config = dict(
    num_hidden_layers=11,
    hidden_size=576,
    num_attention_heads=9,
    num_key_value_heads=9,
    head_dim=64,
    intermediate_size=3456,
    vocab_size=8192,
    hidden_act='gelu',
    norm='layernorm',
    norm_place='pre',
    norm_eps=1e-05,
    positions='learned',
    qk_norm=False,
    attn_scale=0.125,
    bias='none',
    tie_word_embeddings=True,
    parallel_block=False,
    init='normal',
    init_std_qkv=0.0143,
    init_std_o=0.00305,
    init_std_up=0.0143,
    init_std_down=0.00305,
    optimizer='muon_variant',
    learning_rate=0.00172,
    beta1=0.93,
    weight_decay=0.068,
    lr_head=0.00692,
    max_grad_norm=1.0,
    warmup_steps=200,
    schedule='wsd',
    decay_fraction=0.62,
    decay_shape='linear',
    final_lr_fraction=0.0,
    batch_tokens=65536,
    max_seq_len=1024,
    doc_mask=True,
    train_tokens=900600000,
    max_steps=13743,
    dataset='wikipedia_en',
)
MLP neurons of a small language model. Each row is named by its layer, matrix (down: output weights) and neuron, and shows model dimensions 192-287. Each number is 500 + 40 x the weight over its row's rms, rounded and kept within 0 to 999. Numbers have three digits each.
A block is one neuron, or neurons of one layer that tend to fire together. Before each block is what it responds to, as a language model described it from the Wikipedia text at the highest values.

Responds to: Inner word pieces of a word split into several tokens, mostly in wiki section headings after ==, such as Wor|k, Pre|mi|se, Part|ici|pating.
L4.down724:535502481513479567502466529485431519500455482609540470516559496479530485441506514514483483460542493514525473449510517488562541475494500515505507424454568476495476485547536509511527529502470448583450526457522478512443497575565527480425479528469441535474482424537438508455462417504545471489
L4.down1913:556576511405495533519561437489520530490521467584591475530509545457508503454550466511464493493495528442531486494525499485499541430456599461495457404530475518503386445513587520526536490443475423572527544512502539500515506590473477461508488416511444506539488549500488529408521575497565519567
L4.down2310:446529463524503485434523433477471456462463525501461505559557454552514443435518433463473499501410512461526477508546544549493524544565487486496513493507558528512481506473536470572496514467524557521520441487533508497579447588562485483516546589518499492486503470447454469525513520598534529526
L4.down3176:549570494460466516542515467514452525479548486474427498594525460458472399538554416503495466491540524534508442434507542529524445497458453440461555522479542566550446560458447540505465478485601500548510546579499494485472440425505504511442484517506421565464512563487533534425512471457486490556

Responds to: Short middle pieces of words split into several tokens, right after an opening fragment, such as Ho|p|kins, lo|op, br|ief, cr|op.
L2.down90:514561529468440546505428500550509514513537561488475468488488449511450500568488496449480437519504463493496527523467459508406523524493472452561505542487529538469558563507485548511507563606465444470500541469478447535505524441439512489499501477508517473514435543515479453513500505564580428497
L2.down281:471564445562457507576496488530416533427479545574488522503465484469429479549526491500495523516486538465464461509476514449542568545431514507520491519507419553573526481497464481536516572443493374564491463420460420521525467413524513487542446504571501497455528509506468451455567531559534490531
L2.down282:498525512525486472501479551547483491508516491491509511539516499425464474597516537500515538527506473568487501504493534512397449500451549503471492511543504503523408480520459513518516562471547504510496498554532507468443510529471473534454459469536471457470545497521468583476431501508509437492
L2.down391:538451486468474482531490616513512461486454503540637520431530452446484491549462469539498453491462501553519576468496485497517470465465498574551529470475492440464489551536506485560612446482416483574576485475542453454551440474511508462508590532518528535551530539471486526484489511533554441510
L2.down1091:495430507447440552494503517495490499481479457530471464438504518452501531449489577476529534452519436503546527529564500464486503572488468517474421581465558477507497489542427581524454536557475506487493565444609529585576537395449567473529521540512541411502486492492419516538499480412500520536
L2.down1151:519508489497479472593483566471511499513496515451464556518460498514496408482542572500525496531475489477481572501425581434576549470540520482517545463525522491527480506476523434507507488559450558481527564520523472457520528453462521484550450480590509489514479503496460537519512500484473452430
L2.down1184:483417535467531471484531452456558451527520495453529486481522501554468486552548502531521462521541476543526496526448559472440502498497474530482501495450499487470522468540520479474547456484515483536511532490442519490601473473424501564537587476514495492471437544494527494457541400436494454399
L2.down1762:557512528513482562510450550537428451477538457513440528484477550531530450513510435498490470446499444513547504506473527467551515532601546600491406486537526497471512471520486609485433518366508486469471539439546589522515390475500530531484412502482537478448536456474462533522541555483501378443
L2.down2235:506501500554478494492435496542521533503422513486510521476538438458481499530482425502465509492496517473447486579555458483516428510478474487525493478524429427522516535470515465510487517506473488463538507588501475491482443536566545453517498535515542464536504490409565516569529522454526427490
L2.down2560:458548469516478492500485464451491501467455461485536532459518459386422511512435508502491452460527481542522470541490562532421518508556544474520475501462528504558493501518559550463521495524479442485489546534529468484519432512561513460504520449494554583452561441553476504516447529456566443582
L2.down2680:465504457555457578538482478456453530518539496516483460475548526558496570569465510542562553527516507468518541530494480458440513492492495554413443470462481514478527516469550549488492475478499470587471509509486529534496438576505582603497516407499504535544528448463479573397467498463491489524
L2.down2798:473498440505514571506498530481467467547466530558466507474521512481459497437502420420486493469478494595543473466452552473469541504568472537491512559457529419486482530573495456531570496518537512472492463513532516456558463582499472445466559560483514536463477484549443522454478475493488486553
L2.down2835:515504555495519506470496476515482514513408540479454495558573548484532555477475464566506527532546473524554453480464511472442467471521483516569514466488519510503557472470426565505543530515408467499487475503464511521502419538544466433511492507458482458409476469493460541503519478558466488474
L2.down2837:435513491494456470530480445451488528495457494607516482504464597534519476521456516451546533474529467456544504521500555541378548434553549511495537440490523515462499534564504442476415550547455545535471509505527551471466576517491460568481542480527504604522517531464565493515459525476541447542
L2.down2892:464453566496528493475515461517493511592534530514450495438536520464578472538421518513529552516515466411516448538499499547446479539489490496480539520488475475522434522494412462433526495429514483529545475530550469478505455507486559530489470489543502480499463542451411545456550477456457464492
L2.down3129:528514470505511522504575490490453501508407459497515523564577519531433563512578494468468508449506537578450496547545562459532510581453435454469455546460576469443468522444472492537474520509511484508465522528486458551492546519502491466562503454462472472470431480454502529462468499506494516491

Responds to: Inner word pieces, mostly containing "rs" (ars, ers), in split names and rarer words: Ph-ars-alia, j-ers-ey, Novosibi-rs-k, Schola-rs-hip.
L4.down65:483553455529562474537474444535463515570560539470530568486449474481450478485485461541456575460576502514470488462538474482496408550516435580505553510513552514441470507495457464451508522544520520531547505471519557487508508465566549498525492513478562538480579546450468541520534515427501482531
L4.down204:501530524489570502454469518440544541418503469516547463541483490505530478519505499431491508494476532483466547496496504551504433492567535440540524482565471518476534524487495584553529500550482470489373498489535569540491505512501535507497476497539518501515533511435500505488457493524406543505
L4.down1603:496527476491435507463459428471471472541471505540493469503471480484432547458519512545494555528479388510539479487460510552526468561506387475502380511526513468504483452459499444454540530449472460530492480601518443427460492465492482505492502552471515444484547582476479478512592527550505524455
L4.down2817:465493531510475456475519513527437501446536456511423522500412484460464508484502423528486511480452488475482513510538472477433448452491480485565513493548459531577534507496504524434540459514511523447495485501514446468514490555473455451473516493525564451483465464430423534520444584533543459576

Responds to: Opening words of fixed phrases in formulaic Wikipedia text: census (non-families, median age), election tables (gain from, Registered electors), infobox fields (NRHP, Owner).
L3.down1278:538479520505568513504525551511479421432516475460589434473501503526563584511498497520513501462531504474496478467481508499547435559495539479562455487504462457481546488537516524481452454462471471461495486514501425449497505508548591484543451495537401564514434466474481475447526490485455487554

Responds to: Past participles or their final pieces right after forms of be in passive clauses, e.g. was called, be classified, were eliminated.
L3.down278:473563483505476465496521549523451498516412453411510534514540548497575533476470460446502490464463471461518498582458552451533502453474475549468493453506467474473511531401534494427456514512462467460471512476412499538494475478540543473513547494490470516531508521456536440486611458523533425471

Responds to: Past participles in passive or reduced-relative use, often the -ed/-d ending after was/were or a noun, like given, organized, filed, before by/to/in.
L4.down1284:448491457516475555569532463541493458584553531420584476457440562483515494483450563410503435519497474518500470511538544482493518511502508508487471534531489513512461497509517503539530515598425536507492444433462508520514448460504581547539523472496461483448538468463487522517642533488456513473
L4.down2095:486497514503545440476463570507490509607421492455511473506558520527503491477481471529490532466501519512532519465480488511490541554514521473506495541496448447477471529518455508496506551401532544436483476560436480613524453536460559506549501563550483533518451529439482487529567495492516479513
L4.down2501:479430542544493540541543560523470429576537435441527530453506454495555551446518506483490459597506419557475471462540511451436424433499467507534511474519498537527527521464446579472473527497502583460579483450497467437528487496479467491536491511560516519441513500518444541555516547576537427474
L4.down3052:551456470506460530464546537549474482550544475402522491434457511458511503472434538443446468446505505544509467540552499501443504498517572541490431537559481554493471534538467517554490511527434491417491517495432414516489449551536543521548543478561496473469586483496495469441536496513495488479

Responds to: Mid-word continuation pieces right after a short opening fragment, often ho/ri/Sho/Hur, as in 24-ho|ur, ri|sing, Sho|hei, opport|un|ity.
L3.down2063:427488523488537479469538504513548501585579432498459465482556470402486517537422491461518528522557527476524584414447495513492517479557514505447487459540473539511470510506482510486448432494487488524513528480498489510480495554529531501499494480569515499429557448549494542566558470453485513482

Responds to: Past-participle verbs or their final word pieces after was, were, is or be in passive clauses, such as released, dominated, dissolved; also verb-stem middle pieces (persist, evaluated).
L2.down127:483443495496521403468537515475500511473507484467476541471506450488510520444467475489484462486465506423532496548460493491473490426503494457539510495563542415493499513486533470563492507566517537527521493462526471438564509483485525512580453532584556535488465500489454428491488456454556511485
L2.down172:586530411541509470430471503482488505563517486467451534476479494463491453447423547465474561407498453503507506529500428488484439437489515584510520431487479468495483479549521515521442542500526484547505502506510478515530511520407464464556517553534531449545471418610482488531499546536513510487
L2.down473:448520466440491438513546528543531546499508484501500467443482487411504476511481454498513468498453541484450544536488558551412473552516427550497472460469450501464527494495536465506488502498474535505524523506478487538498491451459471496566453505532518525510530470475491511520517497546505512479
L2.down630:448533504557524485483405529456494483549479535513400519448520437422481504508505514467449539463543540482508501513495437572508605560568522450597537542522504463520531520488483382449473584535506486565491495530511478438446510503520501483481534412464480536491515538484536508493515511515529497515
L2.down763:472466543538477470523490511501491486432460504475459497449553435467441481499565488528556486549499586455505456456498442531475444517487545522529595528485502494454531455526513452557481472479493443553488518439512435468548576524542455521514538507433514512412490543547500511562491537475537526509
L2.down1142:537404496456516503502527513558541440520483487569500516490467476476461496506503508472493449522538487523480467598487512529574524521523516514539448490474523568512491529514522526537511450486540508512558592496465467576472455530439477507444553483462482531511527420543531458596448455457520465533
L2.down1272:542472453487468419465490510526512441455551494476450536496440482443460508443504532479497548528466539397506497518506477561396477498482513560537511446505511489544541479598512518517478465422495499469498519542468521528482481585485528493494534542500490489536553512550510541465540512527505564469
L2.down1333:526509471444500540533534591537566504478487496465525556573491522482407537569528526447433475484476490431473480437484546526500421465482474531486473518481529496563545443508472500468579468484509485480505488547416494501500543508518463410504522563556537497461549565513492481522498601423497442452
L2.down1925:454464407520460472480555457505496514488522447507534533460469469476540449494457486464487468560551474465549507500539537555513458471495534450496508494460448485461476412468548482458498490522513615495474515405458515450501511441476553488502513491519462494530410504499531477504434506498566510552
L2.down2292:478474533494528450409505570468428502503528520498471459529504485487458490471481512487598492430475534476476443480475472522502479484545521443468481465505512459461501527464463484491492482533549472491551540485533455466540491524536520526541454468502472480538569544545440525425461525491467532485
L2.down2344:560515419419513476421466555584479504538502436554404473478499492482478507520481495542484525506507498511546499565475478516477503540480518495510551470422448515436541455504476465479546453561467381521581543500559462437450516515440541527511466549540446479496535481547556477519495500476533430484
L2.down2563:423450489430583485506517508499495589558409540499467483490479506543450484501499508438479492474496496480552541504428499504507519455495496503492505488551508444492589480432453444508525495513532552527486549464512526473601525461455555513600555468474557475503559470507431534551497486460569490515
L2.down2692:488494507541439529472440501557573485456546454480426492486476493515485443493549514475473427514435516590518505476488493532443518477518479499555503484517443466407483442478563535466464437493559477522554468473536479524462551455493564556503508490479495466406491415436540500484562537498452527534
L2.down2880:447522586567481451474397466505519537499426538571471506460535433523490504476520423546534412430503577489487502501458581494461480501504450489502541520522513448497538487437515509490428551483493513517492514518512481562534489491461511490584494502468488515498422425519457480537535487538552534504
L2.down2919:492553463501462548496490469535442515453501495511495526516497445470480505582458545608556495460513519493451506491530498569557564539502483502490463490499477536560516506507459618439565503476504515501531552522592540474539482508542461588480473523571482448446473466489483483522476581473566483549
L2.down3219:520455490519518476493515519527491478563434489514501556472527501542494535507446492465511446499467548528491557484476503447509468412477485478568538417524489416489513444492508498521520590536529467436484553412539531518452526450478506479469479568576482511497489456490503489510489486517519522520

Responds to: Word-internal subword fragments, often vowel–consonant pieces like ol, st, al, inside split names and words: Eschsch-ol-tz, che-st, Rand-ol-ph.
L2.down111:560518530530540494544489545510491466523472484562494522463491480463534509469429482546513509520444489509459446436532498457495497510608498487562522507536511441461486522516548501488477446516517474508544485504513549488561557478567489468500550464474499538509549495517571477518459466525534520503
L2.down124:514560531491547465529539536587519543534460459550504497537462509535536529466488466508533512512482492465523494529477501511475475458485455495456519577495428487496479482470471558539570574563460533467586544553574420456526534542570456486493444453498469522537484483472495497498569546439559529505
L2.down174:499524447585501486549466428497537486440497574522510487443575479517441518506456539557496545443561499535478506505426423495519536507460503590474502532454502429475483522478597459446443471516467496551447533572457460586438562444467494442464571454518454511539507413534459517517478490486486486487
L2.down176:461499511487497510461485526458524496523454479546537450484518435490495524505497533528492493500523482527488542473522517462446518466507527488561524435476472422520486614445568463526591409492464448535491473495518482459534442489500494579480517471499512461503545504558470459521467434550471495505
L2.down180:520466453482551548474462548490552515491476519503551509547608524537460474473456477500516428493497492411429581525542445520478515500528453521555448496575426559445471425473458452476517579501527509470494513497537428431466523446501525535475513552492522499503575484547575477486544518497494541403
L2.down264:509506539486462572517489437479502487463594488524588493500513491438562527482509535484440520475555447467504410493515555533489454480466544532439504474449498486497470495539553522536501484480574493484542502428452483559520498484531477561527427550479533455460586483530476540530520471516462515540
L2.down531:610515476458478461479463494461466476479518525494487495520523466499473518435501459537513471489460516490532424514485580532539499467489494577509519500557524519550517435502538550518408534441579518533459482466456481570546458593493491460521529514509458508486486489496521505486575524519446540457
L2.down755:535492508548482469496496453510456525513456475482553511552529491445476486509505512448568468484476478522479491514437527512478417550496533503536576472537489438539458519473527477402402480444443495528570502514508482527409571559516441539440526528496462518486487434517470512507513471505438422518
L2.down1517:536453490464487452527459411461417523555490516531501383439488457536470499500402449440454536536577477465562565535478497555508508525455479476500517544455483539487499474536487534504442516429491471497470476517548481525509559444443489447496540528456483454496467479481486560489564548379435420513
L2.down2055:516436483480540458533515593514478510473526538537494414477489545493473498498499548549469471496536600490521479438521511460506554543529533465512529491497475459500433495525448435534512527432467433509498503516512478465511499486494532496499546538506460456536507474458495510484534419478481474445
L2.down2258:477484514510511455512416423493484412377586487527518489485476482437503489514485503526530514503514495530503470531519550501506441460452537570460484439461541498517479529489513480500466531457502492460470500476553493579471502462503473541456448483458480480525529517534522532451444490525505470496
L2.down2440:490494519525487500529474498472524521483488549486537489539481520552467552528497440549511481396489479451518487505561528563455564527517595473525541559486441476597487413556460523518539529546514503456452564421485498469556556471450480543532530486512567522477542473497450396565472522527542520516
L2.down2939:476549556480479481495537483513455513599482470533488498510411534433578511448469564516541468496483549566445524504537482503527514552453531476538528499526507425522488518523508477511506452481470559493547538470431576513514531497492515407497502534541485479489525453532494434476432519550494555544
L2.down3216:486526528440548467461537493493452385546485441450529480553557523513434481477518535529486509536507491521470483496535542491563512488377494484452421556512478501527535466520510422475449496490491501518479486468563494563492518481489451556391476551533558522511447538506503495538487514420514500435
L2.down3355:521489477534493487533443528489497551558506552513504522510443430540550503419532475550510500484510514468518545456509498453464517503481497575463568580494557489505465484511497475495541447489498532479505451566441541486558508548506532503533506545482546479496493474511477503486467487423463489491
L2.down3368:552440449455533592549493482475529477558466497493524551476504542562460563476417519469420531533478501481509522436437507546479504514468517518523450439542497453524500579515521480504530476494498496450567545565532410540544524512503451555496512464517475518387488518500456511507546492492484497544

Responds to: Opening braces after ^ or _ in LaTeX-like markup, as in km^{2} and q_{j}, plus opening quotes starting song titles or quotations.
L2.down74:469546470502540418515431493487485498532548543513477443501479497497553529467557482538529409498554535484531507457533498483454471459556506489522490532498511498487518478471550453433507487488572524471538469482529437453563523525461519570536543556474490473511506461428502455518486487581445514545
L2.down118:467577494601519509480542550477512598539479478530466526456432499420479494511478531551510521508457524563479469445507524514504574488524439449497485581490474505585547443481519498508408461519448497482450528534481517535468492550471506438454546496443505414459483524495539478555472444504490457528
L2.down468:564536487482524451439498521478518490513490418485507526506529436544382595487438579529541459493475489525515481537522455568526549487479508429537587505481456483500452477466528428496486440412561517482539539567412562526509517542494519470445497532547515504508497498555461477510413496456453528489
L2.down837:491524603502564520488508553567479470490484471473499500481521542568421504511493494497559465514511487557552566496484562460498470525498490514500518563575491456462500509392482487478494408506574598509559548526571468502449485428533519536489489543447567507472544442471533503532596474451540510552
L2.down844:439528506516422511472516515464526500515541528466525564528535573503502491472479473499508531513571418521482458519553500448476514468471440495513427494454523448561552515456502526474529570534467515460552500506488471476553473539513552427505490499414459503441457506528476542456488468425562507481
L2.down935:560515571454475569496477469468542481489461497558452505472537536571463474473501464445428557500526535550476527518529453518538475505454419544476476451513471486590517483446470588463453482496481477521539509523513524508536519506488466488545474537514518577483532452478536560500496514428495474464
L2.down949:528513533548481485544492512502551470470480479466482496571507406469467499576432596465573544438482501501450482567543496436516440532433509491464509408544517413441462491465508504530456543437450487519516475510524464523516546576404556583500476502440488480463558487494500526452583439540528507448
L2.down1218:541538481532503491573488474483546491532538578506529503490544516534569485469519523421573571402440520483497493453529463459561494455595523449492463478485487508506498525448533480522547551473476445495470524541471535473535507506511480504438477453444493429483461539492514443521497505524537446474
L2.down1447:493548497523513557532457464513486476497466474504529511522552459538457531454472502541549483496540436457543449500562538478533521550504527494498508499502505491507482521478479441512519495452466457445561512493500422552443499442521479566461545426475526469501520491472468457462486421615476470466
L2.down1545:474594556489480509513568525488526504485472507499524554446471518531519574463527513524503537444493494545511543464539521502447489510537474500553505509474528503504508487437516524489424436493512523521577510559585551479519488468430561521438491542444474489467516507536451463498504407458507500528
L2.down1673:487573501493535521445568467588523468516510541527529570491492539497441515477461448537570437473448528557455557430415467506474477507497585521496496450478396591460525532477540510439603518477403535519528466539473447579510534575483498414461521537465498536551462575504438475502488492496469579520
L2.down2582:483515530437543512542506410439548458535486449527490466532448578505537469588482495479468426551511492481488464495475494475422487481521490521480468502426548490551491506514533602551490475522499475502554508475545453548501501511491562534464562528545464528466459546454490549488500533479504496469
L2.down2614:500510507583448397498490549427500530470453506494525553539445463514505536482397492497544536475470455497490508479488492482471546483459456520573480455414461487523457522483422507528442488543477550417509465460474505467571532527551449464506469447485490502434448529459571446466463427470490548543
L2.down2763:538401532483481399546496518517505427448496488459483535472505474537438459437534510486543492547570547474539483578567471509489590527450578514535482464522504555469493486474561471505448459551509579483472510477502470479468546382487558469479485482519523399474526479524486496453476501489535494509
L2.down3167:554482494583462584473453505483526468482510513496472527559491487500532459500544530470543446462534480482489479459486458419568426453533489351499479526501629493504418457533469577509530546507494542542487569468516450520474462430550559466475527512475514492554496485503494552526495480497598550465
L2.down3304:570536482546500489454521446439445499565493459457484510541519501444402544499447472470446470404458578552424468547543446518502501498540496442471464509514503445484431496448500488541467438501528499498556461545422518577479505574521506498474568613513496512459479520544477427421488476496478447508

Responds to: Second piece of an ordinary word split after a short consonant onset such as w, h, sh or sw, e.g. sw-ord, wh-ite, h-ike.
L2.down77:546473501527490547514488480524563516538461478528552556553495522527446477500418505487476478553496492457513487525468558514438416501468489449558546496479509516496465479548462517492505456455445412426483512452530494551510477504543475477521552490593510458544433467497523492556501516508493508516
L2.down232:490487505459614572570436433545445528499490541482458487539508491486491470527478470518461487516443452557491510519509482566451464441496459443470434483432498483521487497437517437416470527473558500497487445454475544515502502507568529476619526531453492460465486569457553430450397508455533551588
L2.down418:458535507512550551451485503567517546472552517537505522517500507472543529537488447469515499506460573488445487522469526468502517489489564465463493511509481550556490520532556454428530491458477450477533549520523509499525452440593508467474480418493466432420506530514455511513535497449554498464
L2.down425:485490512489512447570511509534511517505578528541575506555488524509555534489465445536533571581492504565467524480570504469499507508506428525540474529480441493472519494448489483526550437511538523487526537517503495510554452580471476534524509526478517564480497546468523550515540476434410540534
L2.down517:496479571482534586427548489477488563511447497541435450475517513482471508559443533505410448506529534487446537530481411548527486515508465413473466494515518501494526451506462502463462550556517549499456535477474527491442527471514486513490476530479472531539526525487462527538462548496500500570
L2.down738:533443440476497509537447471536425497456480516396576525536571556559501495465460521468507541468480500537507421463464554421496539528487495518486506531500525509556527572541529527520521476419530482539482410513449478512539536477596512530466483489505581476468496495465487475520480496557501435538
L2.down747:477479562503441562449541521513472489501543420497517518530529543588494467476476500547486432537511481470508464450574560524462505528466464483443558490459460488505464536457509483482457489567519514491525488460550566512457490495523496424516457502582464616478459480528593569586509518504502453578
L2.down1165:479468516520546560444495515435429517478416490496504483525481467474472526415550471503544505487458523492509561500541490526510470517560517502494490530555443528540519486505531417488520487490532478478522507534479493469528537479535547458423560471495540463442524555480470574505450517458473538492
L2.down1641:474487475528533485519542525594543544499513434443584497483438494448537424481430510439456485499532573507524518515504432519512548498463464471502507549473604513522504468484481400501467460590553444547472513485533462529493461588556455515424471489525492545472521541475481514515453524485398526498
L2.down2370:416585527503421534584530505486448495431423543480535514474547503535519485403470492388451452440595481531562516529512545493483471539507453429509534573444605463502475483578452537417482497472444541541465538524477506453463518476472470439456495527477555535480475476502452480477504474508511531523
L2.down2376:505528445507475497448518517578522524542501540522580533497522540457463510526502475501542459492489531500483426474521491438547498543491481501521498519479489489549406555446451466422482435482437547475513493457558531463473511508469525577489532440512524520454458476461471529498505542544514473472
L2.down2720:478537498473445503523551489507493544510462485511429537540545429503481448496544405504514553476474488522514423492437442539449450479584455544477426461538488538481514487486478506575489483503478562597521538512469496531502539439500489511494493457491480500493478458494492538585578515528576498537
L2.down3009:539486479483506497475489454519492562445510479482513485511491568484484521537432490527479475478567451514578538484524561531479546439455458527522444441506526496526557487509536572520450520390456529519505510502530522496515491475539467507523421533478496481474566447500595464546442515511504470473
L2.down3037:500502523497502548569471491561491500566503515480429482493499496427475506393524422599497463512554408450501496496493516492560562482505433432549499481529494501482446500498485539459560458467490542492505561437507497459506551570503498516466478526467502479445470437529506474489522563551544409511
L2.down3056:541454520537512503573551560574525448573524488543506526512543501530358449524435502550441482539450483516510520463470446546607491509504512579495540481433506487482486420528524510570479463495491510515509428608503436455561455479561483464460539485519523506440513476541524486541417497437523460510
L2.down3419:490503475475554494522477494645484499478430527484597516534567552495470488489475450452507558430495447575519476542540482571556524482500501417477461558427523455565496481569577490462535458493467547497519451520554541471499458537527446486488506501488485537429502508502457498487541542458469553440

Responds to: Second or later subword pieces that complete a word split after an initial consonant cluster, such as Sh-ort, Sw-ord, wh-y, JSm-ol, Ch-ica-go.
L3.down876:503570472452494501505607490511439500430530494495579507481525435518529548447513557513539491462521562517504437438491462552494501493443540391474452528534463526556552521509485478514466451413522451541609470492443573485469438524571506517554477472518517559431527485503439492452484495488473503516

Responds to: Word pieces in sports results and tables, such as score dashes (3–0), relegation, semi-final, group stages, Singles, Cup, and team-name endings.
L3.down2702:553381506446504471494474468483469521529460545523484477500547572502582548434495462501563505497486533539600486521474532497458460577448457578529534539467478503487552507595540516481443444450449393425461539458469517520531512437507501497465522525465575444547464470443480522550468433448463481510

Responds to: Nouns and word pieces for competition and ranking terms in sports and music articles, such as rebounds, relegation, chart, division, edition, points.
L2.down72:465524503520573426482521549506452554456527504490545495488440442493449527497473446459479581587505496507457502495476553575475509491503488481496412410547523514523458395463521509521502515532421441498448538529477521546469463513532599438466508476487483451480505522520514507530481524465492523500
L2.down88:491508527553545462565513475480414517550481445540467523456462476481463502555503487495557469537546457488567550476477497437453543487468497549479490489505608523468520495480507517481464449461398442435470547452463550521447512490536552423503496479501456409532507511469520521532536518490481505481
L2.down410:504496537447489494556488527455521504439406495564508446506473412529480478474519535469454561524496476486497479510500564494510600473480509473513469485475454442486499501521512474541445523473441505510531478445489552516522481531468503519539456517539531521510536511464500548549395575603447517512
L2.down570:413546522380495464529503437510506566447595492547472566494448491510480567505552555452456509617461478561451530520543506451467512444499482524511525499458531510537514506494450507515455537537565528579505420467504527515455420528587449493463480481444496493473497468513454450511539528535577460526
L2.down764:438482523524539566504475480567492521579598444437447474504391393525526469468457489457535542429437457497458514460482520480529497530505448554484493485508492443523499557494528521505506464465489365526572537525557497431522492527493461570450498533515527460514519454468486501509495456500544511575
L2.down811:515460509552520490467554430505445479554457468533482495482513538433588399583506452465484517479500478525503511562485456487529566539418438490441483577458501452522502481504530533553517428490526420516529542464487520509543501500522498553470523494497455472476562477494488500510575503541457461558
L2.down860:412474519458488463462493489544548470488511503418507542484493493522514524505484448522481548497492439445473524516518513497520434479533447510445522562475498497456541447514507459486511417511519505552507461468523475513504482533541524504533510544527554523506553423494480575589512510513479517471
L2.down965:497413521528482498445499540454439495485430518574478446553481510503485530491528516508514463514476537578498532481552511527454502478586439515454483482517497472451491518593488517519473508450532522517525557547484503491498526499456502484513534491420516493512536467504517522556446431485469428517
L2.down1140:541492542524447514560501498442559445517521541455396511574514449488494518546468524503529494431442505425497518491531502456521495527570537547455444432465456506515523490512513467494486565459538536487535491524543529492542423508458514491478465443484490560524457433462469538521493463518505471524
L2.down1473:550482509486498451564533485450463451498470486451467420495496541476558519558539446478494500544496523513534491456481536584506448518549455503518451489447530511475493450484483494528515478436517490524475528434477505455520475483486519453473571525494463436521451454524439538460537486490473463566
L2.down1859:472470482476507400497526506448443467495435456469461525471552547506529583513456599515519549447498526530436566539423454501484465453506485553441511490569453518507477532486509456491488507545566415390486478531528488429482535623467394532430513574429553549609508573466470434466511501456542509480
L2.down1907:497530491434485575487495471544528594489616510523444529624457500450431497513541517518538508516481550507478648488439519542469523424516509416593515560517509503474516493446493503461454504533563526457556496498496477520505454487500482540493474499497487431463520497521436487548472486481458547508
L2.down2009:442524463508544504411435437464451457505490475500560524500503440480571466500539485509533470494543507468477573583538496485559507483528532523453507492502442547504479553527514478511511474466486475519482457485497544506571510447596497526435515494472581515481546578420453455489515491582425499438
L2.down2103:509475506515372519537453360400431475472483454522435545500453529496482499570442514487511593458469493478510538515550511516501462448499500535444483496533532515491495502493499529487488471453447499480505483489617519556463515516492519533532450468488520427403424443519497505479524524560517462565
L2.down2265:511446488515493426567514527492486465545511475518452547476544494547465532416496480515510516495439534441480443432548534520517503535467444492445576512480557544477519459497490552595454516445557495539436449538526393524468429457479507523506517485465440525516511551459532540551481429529467462501
L2.down2975:537462509491527484457521446445510496540482583473536577577591514535477507540549439498539573499540559471547537493564447471471546507452452549546501492451559497510526505431502495517380431514462450513444482524510463509465524455450542436535540501500567519509496510444505492506489488484491529526

Responds to: Predictable tokens in templated Wikipedia text, strongest on the time-zone name after a UTC offset in place infoboxes (the ( before CET, ES in EST); also new infobox lines and election-table hold rows.
L4.down46:481464390520568551478561417489468477524515499552490493529484512610473422458548502444492493457569502511511551504529517447414547495494475484515529514510534489555540498528446529475516477513497473467455525489527527578471583503486564541545501504435490428552466549452504510591447511539496467554
L4.down2203:487517496509461520537480535498451517499445523521532538493464467495519536527471449489443482535463568564494579497462460526461463577493522442516574470525513556528521454559411542416537543487478461490527522449487516478449508523530496503538476473526517509469459434495415492525479515565533436574
L4.down2565:505584504481500541510532444499554505429526451552447513532480536530510430498552446493524461474504452480487549437500502459546516539454496468537474467516612464484563445479437555450472500520495484493423495484515452503514506404548497506477532433529518503508525498481557487480538425530451496571
L4.down3399:529504495541519432459499485553472472549507515496484476498502466549487527467486480489531510531547493537510574523525466537512502457524579460569454426531495559476544468428473556478532434531467435531461525490411524530518555465465480437453500435484487531526468508451505470516567567508547448545

Responds to: Second or middle word pieces of common English words split into several tokens, such as w+ound, ri+t+ual, sp+ider, sw+ord.
L4.down372:548428526521532505495439488481485407533525545550438473523514459452424543550507522497490521499517463491523514504491561500442515579621550487466504458512457536572463536484488540515521486529479483529454469421398426444569482482518587523471420501560615482526510486447471459467493476448533507439
L4.down1703:510496545489502500541535466464440501586538482512483498462578492509482535491562452511453552496504419499571456477486430457523491509529482489567488520399479511491471564513474442438498482461532521435467487475440524554538587475518502538525516548501506496460436426438527494508504433460461495507
L4.down2520:493590516431474405569433550541492483536472448526519487524515477502597472502458564484490510446531534481490513471527570523456466535439467520466509466487562459503451489518579547543558527505459445475420451491488494528408448472483501496523548474447477529497530504474503536475568547440482506486
L4.down3125:546404446500464441517468511482417415422505526485482450475548533474493514481501508543472521525545504463481512480478551444579580524537484535532529480451452481447521464519506474434489505466500512474473514476459464526534540511484474495462509456560438463550506460465472541489548521477508585491

Responds to: Second or final word pieces that finish a split word, such as somewh-at, she-et, Don'-t, MH-z, and auxiliaries like was and would after he or she.
L3.down1588:483457547436517520470523456493446514467440531461513554502545510510517481520499483549485531535552509538542498519433497532492475487504454484507517567491469555507448478564514531463504553460549441506475520538482542471531519432591474507555541477533513451473518496547534471565494534457525496375